Part of a small language model's weights.
Architecture: untied embeddings, normalized queries and keys.
MLP neurons of a small language model. Each row is named by its layer, matrix (up: input weights; down: output weights) and neuron, and shows model dimensions 80-175. Each number is 128 + 32 x the weight over its row's rms, rounded and kept within 0 to 255. Numbers have three digits each.
After each neuron's rows, "fires in" lists the words (lower case) most often at its 100 highest values on Wikipedia text that the model never trained on.

L3.up319:150125129132130133181125154102166135138108091168133087144102177104173073082046125122136157177145168154117108067159101183124180104135092150136091097089055165166132202088153111121098128050172096123085192105134119131153172194129099089111074136134144124119105094078121125162163113130059106148
L3.down319:098149185094171138134102102158129099170101195106109058142070113120151143108116150141114105186131109172107046200178127127177133127121118110079092104129094145121125117145139134093110160096173113140149166146131117173163159113101163136126110142202133130106089151087161122129134065112128145044
fires in: "world", "international", "night", "height", "ugandan", "worlds"

L8.up172:142103127103132084126161114175114112083112165107084182166136116155123130128098094095102112128105148125103140141140238128155131074135163149164151116096196217158108148152097172139076103112080132133132115161149141120109114094058085100112131100122098128123184091100112154155112123082106134149
L8.down172:115118182173117129142164076162119170142168142137102097148125128087213084160083089084104116169154121108132132169068182147131106073097099124171192100146130131138112142126125108138147138100126118133170190128078144113113104113181135141127118096085140101109133119067096116136138113122141184171
fires in: "had", "only", "spent", "sent", "went"

L10.up724:144075146144171162192156119139163131114119168114174160161173087090071123090115166132136088147155158113177125094116066121150146137074098098099161108130175099159137116110147173132133130119137144102087128162052177159091123201117174138101153115051129140110096147114120115155134164102158124120
L10.down724:164152140107151103189152157162161105082092151122110107105122121150128098157102147130173110089114078066101185167086148148085083100139140141113132075178063127117164111090135177083129184149176074132117132098106180092094125138118143113117146178128160122158145122132147110137134142105140090103
fires in: "and", "detroit"

L6.up601:085192142133125117069103119129129190122134100143137077144132100105134131101084120130082110093126161107126127172124170040159158076112110076154104143168142096140104102143083143066117121058137145127181123150117098136153127194108118118053117196134095161114148151162173064122166135115114107145
L6.down601:015088133138033120126093118136053134190127136158160055151105191132131052094112108093144132157142166108182096137153172114143126139081085163139108151124132111135152171112132164112109149101137084160162150150101132119149113121148120120110094145078149135131148075111101163158107041155122116167
fires in: "while", "since", "in", "when", "until"

L3.up578:141144143145095118111122168070186126089157060133113119162114131149115100127081171049086115070100102112101151150128082101104132089101153097120106127130135117199104198088097175099052118103154153083119179112124099093118162135158119084085118168205147154132115103169144101107171134143120081140
L3.down578:148138131129058079138182120081135118119185113056039136155080092088128136130142121121109091087155140120148137155169082132135103139098143117103176077182081167153123118165121086094108150138104146098174151130063132068127111181101151149134110113156114149181051140196114100118132088123168063137
fires in: "that", "until", "since", "who", "which", "each"

L4.up148:096148092125163112193136113079047112137111094113164104070098106142158173131137057123118097129099134157134165138153100033191187133107153131148177156096114192144117099156116156133118096096110097135117186047070152098113139204124093129101090144175175087158136108144178109084153144115053076125
L4.down148:063184126137117164207118084139141102147015113123089123072097149155108133110159125140130101154163165198110099134146156169130147083134129129117113090171095064131112073078124117141102104159129098173102081102089154115097120149159095080176107112175163093139123155102065137138135225112123120065
fires in: "of", "eastern", "throughout", "western", "southern"

L4.up781:153060127129134151164139134151091156118146179138143096134111096083133080124128107151127051067078087113134151095110112090093137127116090131102119092113119163096156182107121159078113134082118156126152142177123144148158133106140108166123142168097144084156129123119173157174135129111187130169
L4.down781:118137145098064146182114171176235064189144166101144130152145075127087048146068130095123148097111143179172124093097135128124158136100104147137114128168117142130067093095108108116144149102103168092110073094121152133086127120078112157153156139113125163117150174138104162184168167094181137090
fires in: "and", "subproblems", "de", "subsequently"

L5.up267:153179072104057156150138090140129133169108113139120102138085155086184144110117141157137119139162067133083131080120180144158189124053153148118123069090129094157107149140147133073113083112151136098131152165104122188146124125120110094136154124140115163168107059129101121122144107083178141142
L5.down267:185176094126120056159092134136165144164097140132128131156131113104136110197142135130148151148095103122144132134160152158112134092118165091127190139179092079149145184120082165143129100114134054129113147130124143142120159107071132117080190124155194140124116117128112094139100094183203151070
fires in: "of", "was", "over", "under"

L12.up11:090164134147116185175146122125074194143104109209121091157048105115164139140171096149113096132140127114137101149174150115087120116174104173055122127145098099119074143197180159110080122136085111154124117108084177104078155107156144105086121101155153121075102072102127172082151092152090118126
L12.down11:148145106158092068090138159132116054085060123122096148113184121158158159155114165157172132190101116080066171080118095125135141105049117122204123140139209174137166050118171115130121133142167107147143162161086159138131143146118134140091154141140106162136130103133123104163109154169129095101
fires in: "in", "on", "over"

L6.up504:204157129103122174168104167147121156109127137119153108143139123093150100135069167145159126138180106068138076138116148150115165096089111104123075086122151093099130111068136159031159195149132116048157147074079172160084153120116156160088094138180144189132130101157092156101115103156171168141
L6.down504:103100128103105129159140106106158178112153119067134129071088146133160138114221159105112142129113134125116126158085116070112095120156129185107165122177145163146121104117087142186108081100141106172125114101083105142122159085145154141105080173109133110199088111113214100139166140112115138146
fires in: "for", "in", "on", "with", "at"

L3.up772:147144174098137189157160148136168141107110173128148117171101091134162137091161106097129090217114155100127172126122184146135111086085058152116132112126116126167082115055084118137143131162097105138169094139194096153060082183117100098157116146134173147114184109163187151164129084130173105082
L3.down772:142130118103156167131152081095123171191114122141178112114120140122120171120123114163084155132122083110131177108155141207112119065158088155095121106135171090129168165087119126177137139184116102096209140134169140135120153175162159061134145146162084086117146103193150085104144124171056147078
fires in: "career", "business", "life", "party", "policy"

L6.up949:138134136118157121130092141128131131109116117158173125103099114174167227105111172125153091066127095136099090120112092147128119161113162098108203092140169103165107116114096141143172102160150189100139062132115166165079125127125114122113126155097140128144141070123180126152135087104149108113
L6.down949:177105119128112216099107137126142124137129149155125163115155146130131166086156192080192124085176174136141094160153119147137168103152135097126106089116078112113106103110095163137138131106173147101142115132111038137096062109114136126148156152079105159181176066125134138096107131205120105087
fires in: "committee", "route", "september", "corps", "countries", "regiment"